config.yaml
n_layer: 8
d_model: 256
n_head: 6
n_kv_head: 6
head_dim: 64
d_mlp: 1024
vocab_size: 575
activation: "tanh_gelu"
norm: "rmsnorm"
norm_place: "pre"
norm_eps: 1e-05
positions: "rope"
rope_base: 5240.0
rope_fraction: 1.0
qk_norm: false
attn_scale: 0.125
bias: "none"
tie_embeddings: false
parallel_block: false
init: "orth"
init_std_qkv: 0.0324
init_std_o: 0.0
init_std_up: 0.0324
init_std_down: 0.0
optimizer: "muon_variant"
lr: 0.00784
lr_mult_down: 1.5
beta1: 0.93
lr_head: 0.00553
grad_clip: 2.0
warmup_steps: 200
schedule: "wsd"
decay_fraction: 0.768
decay_shape: "linear"
final_lr_fraction: 0.05
batch_tokens: 32768
seq_len: 384
doc_mask: true
train_tokens: 182600000
steps: 5573
dataset: "wikipedia_en"
MLP neurons of a small language model. Each row is named by its layer, matrix (down: output weights) and neuron, and shows model dimensions 0-127. Each number is 128 + 32 x the weight over its row's rms, rounded and kept within 0 to 255. Numbers have three digits each.
A block is one neuron, or neurons of one layer that tend to fire together. After each block is what it responds to, as a language model described it from the Wikipedia text at the highest values.

L2.down247:103128100150191108138121121139096128099132104114127097164092149108112122123108097100180117207127179144061162140200123150180145153142160162146139107099085156058125137152122091152172135144157167094139071183099147131185127128172149122180096115167155143110110099083096127131071112121131120127135106085143120096188163139151145125124166097128127169136175116134117167072158091097169128109174
L2.down291:087121179149082117098120135173134134097135141109115112178081149140169130090107131134081073052109112091129083094134160148149148146115168157105105163148092173100109115101161166133126075158144108129193143105161107147126107131089089169115133177069141165142073212129109131073127132097086091081176125144138107120179078141123138135108113142145137162169109090195208169167102111072176174163125
L2.down427:116121099130109097103150077086108169118127149136122161126118083135160178107131139136088112117106105127141152116144101112078170138170130160147143152090138198190025151113159171140103123110121112115112136116074129178141070141177131092120101205072120076170103132145077124155147150140200151156109073163144170150125098107165106078103119189080054065152164085145088126155083080094126086104108
L2.down585:156144118132139090107149162150138167157148165168128139071107128118106183104102156175164195099150177071125179126084098130124082119121150142086171137085144099208105131146148127118146098048124155143172139140179144114153138124114107097191112145130171130103106164154107127083100170154107099116110179129113091101092154150120138142175052112080151116096117142175151124141044103137114073104083
L2.down732:155162146082083191130099160211144120126196100112136128095100091179085183125108163118100192089145209116076082171148090173065088065104094117110082143172100146142178094113092113133112101099097151132124137115141128101070118126085188197124099110111078122148114094111098115106140158140141121135109137138077064103136133179137165111147131139173129165100133137082145133187122095096154133106127
L2.down782:158152140139191171161134142118163063152136136108085156152119087099089104152121136110152099142061162133161171168141049162120064105126098122193160093131169168160112061118157143127128151222128178135127116125177144126192123146159120111106119141178136130123157134086131098120091121212109113128152097095102106087092107113130080120119196111115130152150110099073129155137100110185116099133129
L2.down805:138144153158142127136127165153127113099139158171124085148139149109124113181145150139102134143145129154075183158099167121133138146113095143107167170147051114102123073139131148127134124167071164071157080148074096053129179087186053131151148084101085057080092142123159079107153114110117122143087150128132119170135142128143105192123126102117119116057114120103163161117150157114159112158116
L2.down991:079131200109117211085136097107122085078160139091128116109135136089127103139178097144117132196110108112123170130105098068087206123192142159115107165085172196108123110115107090143144137159094142176137101107160096149136132133147166082115087129107124179161203104185121178095149099100138118112171131129084042138150125076073174094088100080091138161168104112075136073169158097144084069108088
Responds to: Word-completing subword pieces

L5.down315:127106104146160131140168135150171108159108107187119156148148130134104101131121149160165164130165110166163134099138132123095161132114076142132104118099167048129175105116098173114070118109155115153109095097094139140134131158143023097096208166110153104112144121146138127127108135172091138107122157107114130144149091083072098113141132143096150134181137114147095088132127192136075096128147
L5.down811:142139175110140118110120167134191124147141092143109126072072096168100128098091074095156000093073147157148135102103138106106146156159079088087084137101119144119123108201135151149130104150171169174156141158133135106142122112111099103164107198153149147184140087187117182123128146097133115117141078144191117137178132178117158155106122114110145127125098093048101064147063091105109159119120
Responds to: Byte and mid-word fragments

L4.down20:124163152120128151135042124113076128139173148118161096079139101137113116134174085143134120129095088121168158089122132095109182108150217116124093101122149139098118087196106175140106155182099140183174114176166114159182141147086108100146158142128136162147110100064136095143123151110163120156134053111057113141128106166159168101056116146120133121086137096161096133072045108125085085154098
L4.down130:065167138126091143087148135127131100062198135106077132106109140155154106142051172145058170161151081143169163101148126116172140135163134092141099128145051099069106164107123128127098185054178158179129138163091149086147126111125166075082161164084181132080115120108147143114133166111122128120166125139120163107085121144119154137171092145130175102096179134178116142068132068149142080137122
L4.down291:088125119124121150143122068129149141131124097127165100195095171123062105131115087075160145081160121063166131155183148111177158153167185130130079116151128105142206127150113108132051125120148130134100116163114119117150091155169109176114139163113134091179132111113115184108096132110056136162089119135090125111086093147129139127125116145093126116133088162091101147153119144132136104149090
L4.down477:086121138142178150152117118096185164089075116128165132175099074098141083154118168133248129128146126097136129130104087076141166146124080125124151149130134080101098158164074099095091183208137094147098180144123162158128150049095094149162137110109124102106141063178142124075148169141157095164158109147106098110113120091083142157094072138184118124071092160082138109129168146077122114167122
Responds to: Infobox bullets and mid-word pieces

L2.down14:131165167076104078118143165149206096160155109196113098129094186190130170148080114105051151095192154132105116133131162154104108081117100157138164158114147135159114125119092133127182192081093187091095126150204125171049133112116132139072087177078130148136194123100095145169135160117168099146162171098144129172171207157157153213087107105169153150121156110096143172075104115154183148188103
L2.down143:134140097131120129140152188096100134129148162084124107085055137153078134159188179121119091121121160133084095086170042095185111057091123078163163101121105176118132094116178134155092150129177132178171099130085125160183154150137213151097124093119118171138164155079197122125136100189090093053150119132097095127167169115155147172080060115105107153127126130167112125136154130104165107144112
L2.down332:130109070071160116155088093164099100084134146096144074161089139192180160150127059189169120090147133102130076092145135093066131182096150072158128137140120119140122112173150112126081134111078113094094158097107125137122178094168074144132141127160168117123082121107129093138147102166196130132181142156101063114104130120091075142167128178177118142110140165153127164179100117100082139080138
L2.down374:198085126085081126129143075154140166146061122190116103097113121134125086130157172126159124137152117132123164129122088132111114066096055155114146144127121135164042149111131145114079121188138115116134148124188167109111137171165191117152123127225166103123160142135130123113163140117130157182137234102105096087125181113148056100175150092156155168128090137070135153138156144117149121090172
L2.down462:105124156150148163130093150119094150085149143084080154083177141150155154097173120081069203129120078144114080109141100099150172148157127116145099155131045106143107176108138139065071168147168116083140123140075105115074136122139168076134133180099104173114198129123091138122161148059106143112095156060128158117143104117129144111139101140117169120113099154169155151099145148130181129136102
L2.down751:149111143079103170157158131110098146120148155135143057045141140147126126121156116169000132093161120141141125125125127110107159112140136173116113137191153137124144125168086128178119064132128125134111137129114162139073157127098142122124118170107082106127147126134159157138161157087126131174097128125115164113147184117115120155174167112078109118159155130201096096159146181101150160121132
L2.down872:137126145110129139135064147157088108148077149173106125174134092161117095133139201121170149141111113054151139141166118089107076150074101112154130138097141084133164116079142096136129142128095150144096143181175100134126186142115122114134162165132127044108098104120101108111092079124096111163175113125166053159140089060134128158062135102152158100133088101128112122145163192070071093069119
L2.down911:182158110144168091124106141080118122125122066103085163089135080172051119072137113107109125112163156152086128150120077177138117152108131118213139122105121097117094092132142169138155097140218128108149096166180156138126086192085144181138152154123118091149146093092157155111099119128115115165132140134117170133043184110100101142084145114091096141144154141086143128087174123126174137164094
Responds to: Mid-word continuation pieces

L5.down220:143147180126184119118139157126114181188129145140155079174071126144084153141089175142150119137116151137155147156159166141119168188111127133176101106150114101115088103144128119191103104110148083125103106108138181163117086149133079187123136148119170108102147162102115146162107189124125102149142165145123115125156063119168151158143139126140135146093092178147120155120196141168162163117077
L5.down748:142114153128130102113143117077124107140125162173095112182185110130087158102121145103205079164095129121168160086185144162124133147134105166163107126133102118149147104110164093153108168179105114187161089096153126089066104095104163140131161118061124116144098080098096180111098171127103152116145079138126108134127146144127141103050134102104162165157157172185133145100083100104154117171095
Responds to: Verb-completing subword endings

L4.down158:161137127119100140108095102130159064143136139133161055110096080080211129119146076099151118099153061124121116116170154184119068183114162162148171155148141167085124150163129132106151145149151113106093112100126136180097160124078082156115090138189142148146165141136111108149109123159161165111106089139092149088131109092148095090153134089126137069168083172127120073111152097119224091187153
L4.down463:082108152114136122103119110148134117089125126099131096172132145131122144140120144150144146027165112104070115091111146107173102133136147098084170133068123150169112191116097107047141163137173153131095113087169172134139152115145115101149133058093091085133074196137032115082112144157139138194174129152110138109126103053120121129118163054166146189122105137141126150087118109090152098179138
L4.down709:134099155139137138100115172125139121136170142168165142117142105075054105128152120130143105169114175066059114099105129125101065136126157154099174148147069129154147139118124144153134138153119184150142194174134158105092160206118131065105160145099153141089173145135144152162164109084098127127121127127132194143157157126142157171157155162130194058102120144102142099130156150157113094168088
L4.down934:202109143131151142117128167180115083154124206140179149122157144116124124144075083150123123074160124169126150079159163139081052119127163101134118144141096146161075131126060087122072161169146110122097120115182146147107107118093163121094139095110159215141094162183108102166191070092100174135104176099142106087085112092133107107063114130156109111054055108149111109106130071216094175163160
Responds to: Infobox parens and mid-word pieces

L4.down275:160080117208116151113167071176144121116144165155072158083130145141143150207142102107195089122174188117091102073138144132125106124140070127128149087128154151137115144147108105140111126127125142137146125091131138127129193122055108126089092117167133163150087166133119155156120132129157054141126199151098123095166140166125136199143123117132151191168098113152129136123150149090114102159118
L4.down476:111131120167069050212117083068129128097128178067106153138104109131187107123153102119106107120072138139113172144165163093117165097168154156114154128149135106125153124105135101122115147088161140114126102177116093125135097095090046112130101085157135155169141112159116103081148090150181071168098097160133085156141127111143121084109123154091114156041109168126117120098110093122178161112150
L4.down575:164181104122139154146167138083089103059154148113142121164099160116127119142125107110205170133140100109170154118129106117085100150143139070139119063131096105136138131153142117166104137156094141131139090124117091102145157051087120099175137073232152134057179168160114110088131138133160104135134145148114088145147134084119120152159067137149144136071109124114066099120076127142098131092096
L4.down621:148105111087119159103137126116117134103185102157134130104118099112132115183112123127140060108076083093087118073162181127095114099137178165139125099127141151124149063103129102089142118132164102105124132153172126115161101179098124099165121107171042101089138083093173156098119145155147108170103132161089113146163100208192159149125168117128113125103133151125218120086116107131097152075134
Responds to: Mid-word subword fragments

L2.down146:130122135109168178137133100125116122132098207173104120086141160138116185170092184155202126144111170169117125159144160144114075182160086075074128165070165151165165193114094108152124170128144115113104095117130116110144131119140112127164166154179166170144125142175158140113118157125151157157193094185133106140092133110157147097137050088165152104125100115121160128174156111105175099167141
L2.down340:151096126123119103084136081101124100119133088120162105158134103148107069139161099137164107130178161080147122126135173160124110147145131092101145095167138152071119151137078160111107154140129091126158145143122068126138196112157140133181078069163140133190091045114120137152151078075151086097150099064126163112123115108133168067122135108172156172106128060086069169136075169127143035115110
L2.down413:156182182139161166108178113091125142190132152146079140120168128075131132126119142159251176142137130088109135075201047119125117055128102142120125097137136179095105092162113108094111157062128120104022113116126120128169122135167124121090109117157160165110103156171127078090179134167118152095160097110168090197118124137123191108170172125124146110153163178104112140112099115148099152114162
L2.down554:216147076145090135115076166185114154112180202091184182155126142133106173119069127144165080169162132125116084055164152089097119118142115049138125177116135139125154121178098120039148097173111167167090142146133128136089184117148127160091145199126150142097154132150142108125127062122113099090141121114107113060131062141137134157131159096200134088139133157144124048125148128149127127119199
L2.down562:178143131094128173133169127165138164082120170107165111172129132148145163125096141110195114078134114135147134109159144117114158106171152059070238133169154086158169136168113103083096124118105135182084062110148135123099112085094082144178175076064163128151139131164120114147177144097138127151139149147137109100138155134108149167084116097103127114144075096204139134163090137101090144149123
L2.down579:143142185128188126136145085105176134178155155128136101110124126077155133125104126150217099109156066115127107184118147206128067183145134124149124127162108062050156157101153163097175106206160129126058103143222159113121142125119119179183123163114130170134146132131043137095071101134122146124122155137099163076147136120152137111066137153148110133178171152053139134130101135124106123120143
L2.down668:118123176158169095138150149108210108125148150165152122132108100126083154126053161086063097092122084106074153106177135145096076137132162117127201218120084161140136099109044091085083125144092141153121119114172103138160151138085115135147125098128121124138106115122136123137082108085117085207184071162141113128059193120106148137111070088145146150142071143181076148120117114115100106094143
L2.down983:153122111107152095153106072123120154082067095117176147118147126165154084085119102127099114158120134161169134130144161127127106127107160112128162157095152072097204037082066146074146136167165095118089100093083110148140084126165156101132125155131134087122128130111120156070205169079100140125133098150123135135111166095118117140136143069097134187138087083163115106130100106165119144150140
Responds to: Non-ASCII bytes, mid-word pieces

L5.down39:138163091145118141106125128138140153158157067111089138127132159166161113184166121102182141097130206084091110111130139115091168162127120057176114149128165121092121199129117157090100100173146132194097205074131183161075043134091115170142122093185107086107172119143182089128110093111128073118108149122119117109090104104122082121140136144137092158136087143160174120146165173096090135142173
L5.down712:087127124136090140120125125096151128114101096128177138083113129115097085124142098132100178104134103084063116075129132121111125157171126126160117145106142158107150121092113158141089103111081078119131125160088113153198166153132085091053139076163086172138110108151118136143149095067047123123095141201141127098144088124137158047103193086085119108133139165087122115143160096153170103126119
Responds to: Mid-word fragments in split words